{"n_layer": 12, "n_head": 7, "vocab_size": 32000, "bias": "all", "tie_embeddings": true, "optimizer": "muon_variant", "lr_mult_down": 1.5, "warmup_steps": 200, "seq_len": 512, "doc_mask": true, "steps": 10569, "dataset": "wikipedia_en"}
MLP neurons of a small language model. Each row is named by its layer, matrix (up: input weights; down: output weights) and neuron, and shows model dimensions 112-367. Each number is 128 + 24 x the weight over its row's rms, rounded and kept within 0 to 255. Numbers have three digits each.
Before each neuron's rows, "fires on" lists the tokens most often at its 100 highest values on Wikipedia text that the model never trained on.

fires on: " to", "s", "ing", "ed", "e"
L5.up1228:141187089115110137119139130106104134143105163156118125066118096103093164136155107138112112125144109107167157174117146126102132127162103092143130125158126122144118110110150127140123134104168135114169130131123084136159161163103125093136179130128165165159147109157129116120159145102108093145099067151158151137075122125130141156153125142111116158145183135096119119136087144105117112114121125148117146119150144124165104113129139124170135131131185128104117107113132132101147150128110138150147098173145135128097148112146153143104131060101115092157119149132088110111114142096204182151136090097153140150120080108169083148100069090147086081151121148125134120143148111131185153113105141120120073109168124142128124124116150123124184080169140151128132139130144135075134097136096106
L5.down1228:106108123070159090095149103145140074129097068108147107126138139128144109131126125124116173161113145102128116168098119137131153114167113145155135153155151083090118144152171165166124118113128104117171135134128140120161090138161155137109142150129126133141122201151098137124148140124143138108133181136114099093144144122118143123149171096143106112134129136085150131127133103106137139121123109072160139094142116136121123121132092094115127111097124110147137123144118098169062127174133118104160121108140151136135159090105131136115125165148146137132122086090119147147145141130166132138121114163148132117114072167151161069084148136118129120095137136124169119093152108125117085097186113096139127181171140110140145121137126174132100155103121163124147122101128164164159151113138159

fires on: " of", "-", " the", ".", " Air"
L2.up842:165147118142103117120093118099102142146160102100133119145124085139131111104091094134181141111194145118126167119126128184132133123078156066146116100144129148194159128109179160177124122124121108112116063088128103177095140089131123112127143068102112123080106086121137092167140181094143076113161139131095109140105181176116134154161152101094169129156144158129155101136122174109122127098144084099101126111132153104099123134114127093134141160130142122139115149145197127128120113097138164127109115129138135131142135114141150111146083138098130117147133106152185150114151139088146092140137134120127097154123110142117154104134116124140155146124175093127122140095124186148105145132139161117099123089128150103145105105112117122129151095122141105114103153105128115125126123136121114
L2.down842:157107113143151147154108092123132107132150129185158124135128094150173184144089149108134132180163103117129129154157081112117161160178157134107134081150144130187133118105109153100116142119099125103157146114115162131158096114122124149114170094101101136144156143125133123132133127122136135106100134098100161138176097124118129115135141122126129125146162158149113128113091151118178124140095129131107089138155092117139090099104143086110111105165133107115149171096152070143154138178144141153150125116118151135097115153121159152099116132099174154100172108154105119139162112102124130146171150119156137143104151128119134095103083140128091100124143140118129129147156126140122153150133115137135142146123132170091135132097171149148121083124163119122180122134100151137122074184126140

fires on: " of", "ing", " such", " these"
L3.up180:133119158144073149148162135125088130081119130133115119087124127140096160108136112146137145118173127114110115123145152118112100163149120146159091098099156124134135158136148167147144123133112106086149154112125134125121161105096090120173139161126137116163115139133142125141095088123137147117129134166101106129086115122149055124139123147145114152148138108145151087138079132105154115109156139115135138073153164099137108086133098153201127149120136143123161124134122107113151103123101147133096116095129144200107119137121100099148160116108081093153142134154133110118180131155118085118124126146134105121147127142135097144118110130139073049087118169113123134150130124166141087103085134122147125114177137097122136145135170115144138153150138116105140103154126116051117142110104157
L3.down180:089102125148144146084095139122141164143126152141112118153094158117164140087102104142130072135128120157121083133161126143088133145130138102146146138149112153154150115095078163109146116093137145102113134132164151156181130143178091125200161125076092121117131147136128115112088118141153137136134147123123092123141143125136096131111105130139141137163139154174109090164141112123128104094135144136120135129136136140185131119145100151143113147157131166113157114119104131105108115152139169161136088118153167095111110104143132079134155161128108110117121126177132084142112148137148128147152113165130137100095116125147139149096124142166125126111166146111118143125116125110118129127145150072099117156181106104143113140140177118139141078155083190110143157168144115106121104124155148

fires on: "s", "-", " to", "d", "m", "ul"
L5.up1303:114147114174115112104133160152150119098113154124125118129149083141109128127102113122096127170103149151132148132134135113142160097164114141131121147141117169152110094132100149130147102135106152161160102135152146165115115119101080119118124135120150130140112122111117088096098170064133134135155115141164122110152148117142068148107138134168082182169157103116136111134066083125110118094104154104168147081127138133155126163121098147133127210151140109113104133123171109145074131068123192138158121154094132130101104114114135123134120119153136132127101131135111175111126144144162155160157154103155120127125141129104124109130090104119096093175110109091094158123160133130106113126187147144135081138135133122104132169128136116149146124101133125128158140121127147146184106110109129
L5.down1303:084126123122135065092113129092073123137097134135172085143127133133071136119131138156126111155131138117105109061132157110135143101134115156177067156117175091147111084147124145132117093147141091165134144131101133138101123133124094149152121150159093148116136118158125108093108174145169126136113133099113103161113149166137131145112164088133109143138120145157155144143162138108112074111149095091166091151136085167089113142125136129146146128133132081146141117129145130105096149107164117137146119162134103127153113135119108099113142161175137120111128138108084127111080135106151120151110189122126136087145107134112114145096088137139111107116103158135160089151176170134172128116128117139135117117128143105106142139113117142102118161119137132105097123143125121135137138095128144

fires on: " and", " or", " &", " to", ","
L3.up412:148127137130135117103113112133147140147086123124110146132135134167159103105156144121160149090131140100105119142088156074143198101119110154119120148132111171134120118120159130123114131117132118105102131121125074142090154117129132118126121153130124154146113142107142077154146119105031139121109136106132142139138144142104132134151125120089109128122144088132148099118079119158103074111087142168132154118104141136159102152134103136101128134083108129137141138131149147149118114121097098151111147165159108185146114119089098122125118145139072167144165133178141191125139119128114175111145106125111150129230131140105186128153123117173153150084126124153093153132122102115103123108140116149144137122147109095132144040166089131132150100138109113140126128117117122150096117135146134
L3.down412:115143126117125117103130114119105129177146141144083113135124119165159125067118119104185137130081128118176081152138138108090125134077135107116130124160107163104135126154159113141105103094130132152151144107181123129072141133128133090129144153149127141113108117160205125142147122129124110136107113121121143088114169120095149133168157091131114146133117090109114130097126093100109130082131114140109180141175121154108110127144136117124130106094133121160129073120115140152117146138140151134109161140136103141164125130119155140146146140114104117118199130150124128093140152117114111113172121131125134140136145118138138107082149147116106177103115152128122131089132114121099168123147125109126137106119154117124199167104122125130115123146150119084168144121146134148153096141156155

fires on: "s", " of", ")", "2", "$", " season"
L3.up928:157123145120104124115097128118160151115140111181107128147127088146154165138142121117136138161130149138137158126152123118125106133140128115155111156183143204174150145105133098125129131137134123134123165083107147110156151155162102132076126102143078067131125114153156128129115117157125108111084114064099161141133116087141147115130118123179175159157138079096145152142114124094143102118111107133150124093090148108096128127163126164115136141153092136127115142106151128135146136134051127169150161116116178130119146131092133146112133093160136119152096110108137122110124107173135094117110097155107158123133147111120114102108100117139125173148152101139135136087134176156103093125171128120126110115128099115163134161117134146141110110079097182133137119159154141086130118126144160
L3.down928:147134076129171100109100181131146089142153115129191138116144107127127105155081124136126131108077133145122126094135146149155096143146133092077158140165152164145174155096162141118141135091140144128125171133107115123118108112139117147152093142115117173155137113138105114148116145153118136125116093092135147111141124140078128136097155101138125134115073099134119148172166125126095116162113130097167135167092134092129129111124123133120105164137120166110070104128131128175075127170099126091132142133109129099156136164178083105084177116090134156139137162127119145157100105129134114154078160119103167125129123117113135122135105090116142094119139075086105100152149139154113125117187132168139134143142120127143086102078149157145137108150139114106094165133104070126110171146109163

fires on: " in", ",", ".", " of", ")"
L3.up437:124119117135124185097135081143113075110164144110189135096099107134123123124154124128160104143160100183138118145170129123152103128174138121130151126160132134173088139129145100117149160146113134152093134155117102180160129095134091113154156140109159117110117175156155088106134123078123143132129125106162102160128134077116162111116122134145143119077168108099131114123123140114177109136117148117115134122155121113152103128139119133127119135133125135137115098124095132142079128149099152130154090139139073107104137122098115114145120095157120097070116129125137100127157104121098141145138150112112119157124139166149099172181159135126128142143121157132137145146085141120128124144132139115100115143143097120126140116101154146102127155093142125127115132139115152120147120163104136
L3.down437:175137103130149129110118144119153080119115136135124142124080149111111103145110146142116109105122075135094142132109154107098140058114147121111106128111152127138129090107120113100146138164122111105151136118151074132150108140134106107136113137099124132089127140163134124078120126131124142128144164153164136129166114082139109123154116127157160153151142125129097157147115147109150136132120194132173138131113138156149167127154131134131124119156142133165107115141099105116146162077108122113108104145081124106159073164114156095111148148140113091140128122163115130107137101121148139106139115133156101113171136122136137118112135124150138169118154160128132115105141168119089135139164121129158142077162130167135125129139139142141099106147104133086166111134118098112115135093088117

fires on: " of", " people", "'", "s", "ing"
L4.up906:111129126165140141117065096135105131137115125135156155147178129115163143107146085110121130154111119132121132105164120151121142141179121089124157088147127175145144103147168100118136124123129126098119106134123154125162159179125104139093161163111108153107125096142147069110091095133141132130100119147089127125117126139112144131123125161133163162131123141120129135164110132142143162112126139165114128082143136116114137079138121143140131151096145166134156142115148118136145159131125148145082147141156141120121142121106131151078128118146148142115090127115158185147142133121117104146107123171108110096124162121169151137088108129153137102134081092134119102168147118107100104133139137119169112122157128080127110129124168143196110100146123131130145092141144074088095155140177148
L4.down906:111144086093135112149094133093160123123121135120153153136144106086117115155143133136125117128106121139178093119141123130154124141122135126173120149175147111136129125093128135142125107145094165127132110136132114137082118148110137143138153127126129101131100176139165098109108138128114093161149143100123140109141107068121135103120082100126186113127114131141130098164070145115095130175130107141102088105121119133081128125139114142107137105135135120122128164110121161115147113167144129183169114102129164119176135145108166104101118136121085167118121112160114115103162112076111103125140124149101150127104090125146140145148135113122149152074123116127172085110111062155096065102170160141056154140107128116120136152144131096130140124147138149108075119121155147079088144127155174

fires on: "'", "-", "’", "s"
L5.up565:130128090137125122129146126153147172112142165108114127145143099106146144143154137142147134147125114118140117122071150149142097126170151161141101092109110127145137122104142163100167105174112146146178117132167101176130106138094113140114136127165100130109164131107153114133096144136135149179111122151130148130107116109133149123161106093157131182150177097112150141114125104120136059090112143087132128106132133118161153111084132124177131103142092121141166096109099128108123135102117142105140143124150113156090123121149105112130134146101124137120132103167129144101157095149147136137142150094140098105151075120131155134146111152118058150147125130112129052103101165141101148120154133120144143058090138104161143094104121116144113132135148111167133201131135145131127099118097133
L5.down565:096125153146127110123122085082099137115124113156166137141102094124148125134100136142101131103096145124125156112160138124123126137138114101133131169117148132112122141127123132105091154062114161106109116137145161162121155170112092135155136150173126109160109121153108124140136102138146117142155141068124111097121146125088106145106117150093119146138140127115095128125121122099182118147127162100140104111125155164112103114134150121140130136142149085121109141081122104152137101150118137135134132145131101094159056083141133161129139143132130158078112204067138132131122083153154142122150127168108113091133163175154091144142062103123140104102145161123146119116167078148119129121116099089104091125107136128107076159096097154098112121153163116111095086124146140133140125128117109

fires on: "-", " or", " and", "de", "st"
L4.up1215:128121097130158094133141150096139102181100073133097154144122117114122151136174092123222130107113126110122090095088131107163173156162142146163157137165113134101128141162130100100111086100131111128148107103130120153106126164139091126133086109123149086150098136111133120120114133123119103140102135123112162118172105118148146136136108142104104194180124117175105154110093101122132099130125169165143136125040104128157101110113140115116153070135098151101126117122094120158144101132156100152144155161176115156122106138117152142147141127110128160113177139095124148134118143116135139123126124141144152132162149107125168166140126148111116087175133113140109123114118075113138139101122155150140161109148108130148144144148129125140154129115156099128122096128129108156142168090084153
L4.down1215:146136146124131138124127141114141140166146126153099144155141124096134105108128158122159106110121100126144091135129138118101112171086117104129145141135134128177078174154098119124083083139104152127155160134091133166108120116146109149136162109132103164141113096090186149093138129114121103158120124118107164152098146138112150094152142072112140143158121146133109145103123130088086115104152178138107153100132092157109150089148157137127138128156103084126150091114109176146141185129175131138146121107117091143195144105106146144180066122093148109140130159141110134134139140159123124104153128155139112143138198102148119110085085131102122107140136123157095114119158114166110134111159143113091155142141109106106184131131106115124127130116161114141159154091095117126113133109116126

fires on: ".", ","
L4.up143:118125144139130160120085100147128095064103145108176071143116093113137125117125143076167144095178133146096119118153106129119114132135099113154125137169127151089153124174184096129150148139124148159136125099132100128105101128144124130100125113123119112106110053144154102118109175114121168119111147135130145127081089138139114112096125121109146137120128103147122150140085095139147123099087132080141132163106147159100118122110138100115172107152099143139114122114127146064141146163098177106139087134171076127122139167120122128117149122155112105128120149133155092143131160151162155106119156143126115155085125134190098176139189124097137126131127130143143119139099110103161133168094148124143142136143118130135122137139139156124107096079127115129135096137127104109127168179118092
L4.down143:148113117105120168124104105109146092087139120143107102081105130162134121142125123099146144139138135151107117144106169161172104120139131119129060160128181154145089177092104139112131179129148109116125162087139107111147106135145100098175123125130095117110112120140133154151108133140148137107141112163117141112126130109124123071121147095109128140129100148127139110125171105055098135132141165111143121109090112170175137122130145151094115159181090112129172109126129157170122155158155142131123130101152143149158044147134134102116077152135114103108128141141160119136140088082135126093160160157150112145160143144099126099082125089112115108134144135098143136113133127117100143090132114100114138127105136149134179155134138146112135146136082108129166095170110110086083164153107101

fires on: " of", " P", "S", "e", "-", "s"
L2.up853:134096107111106132092165135121125120142110164163098160170144110118115107139129113161169113108144157150140175120132143139098149111101133134152074050162110134131169168128125125147120129100123096102141078123133117128112146116139071128144168075114143109084175133097090106140111162065119082146137152111109126148119099133124115153124129121138145091140157106140126115150124110156125119090121118078112112085082151118138092156154188109152122121148139109132110133142130127149110148126125188117094112108122103163116133112113123134121140118115104087113147131125137106131109112102084123179142140128144133150125135126092128134142133141101152135142142146136130107095102162113145144118142155114116155110141142153140120101126110136152122126136123119104081110114143164080164137058112145
L2.down853:166160110132140134198121037098156127119123113105167126076151137146132122094104149114111100106134146124160112140155094134100121129116103130110133142132152159152147126133079141121123122126125129181137092138096197111173155115129124138107124122110108172150108113126101133151128132154152121093120126148125129104118082096115119086101150147121105135145099158115099112117107077170131102118115133134117125100155086134163108077132138086124091124146104127158153128154090137149137123180133168122177126101112145129156162116134148112124121151129108105153131091168120124112153127143128106131149141107140155131151105112132142133166118106122098108150134163106114162111164137152104138175116133113144148115140145138135121169077135148113082104120109109126142076101111102115168151132105099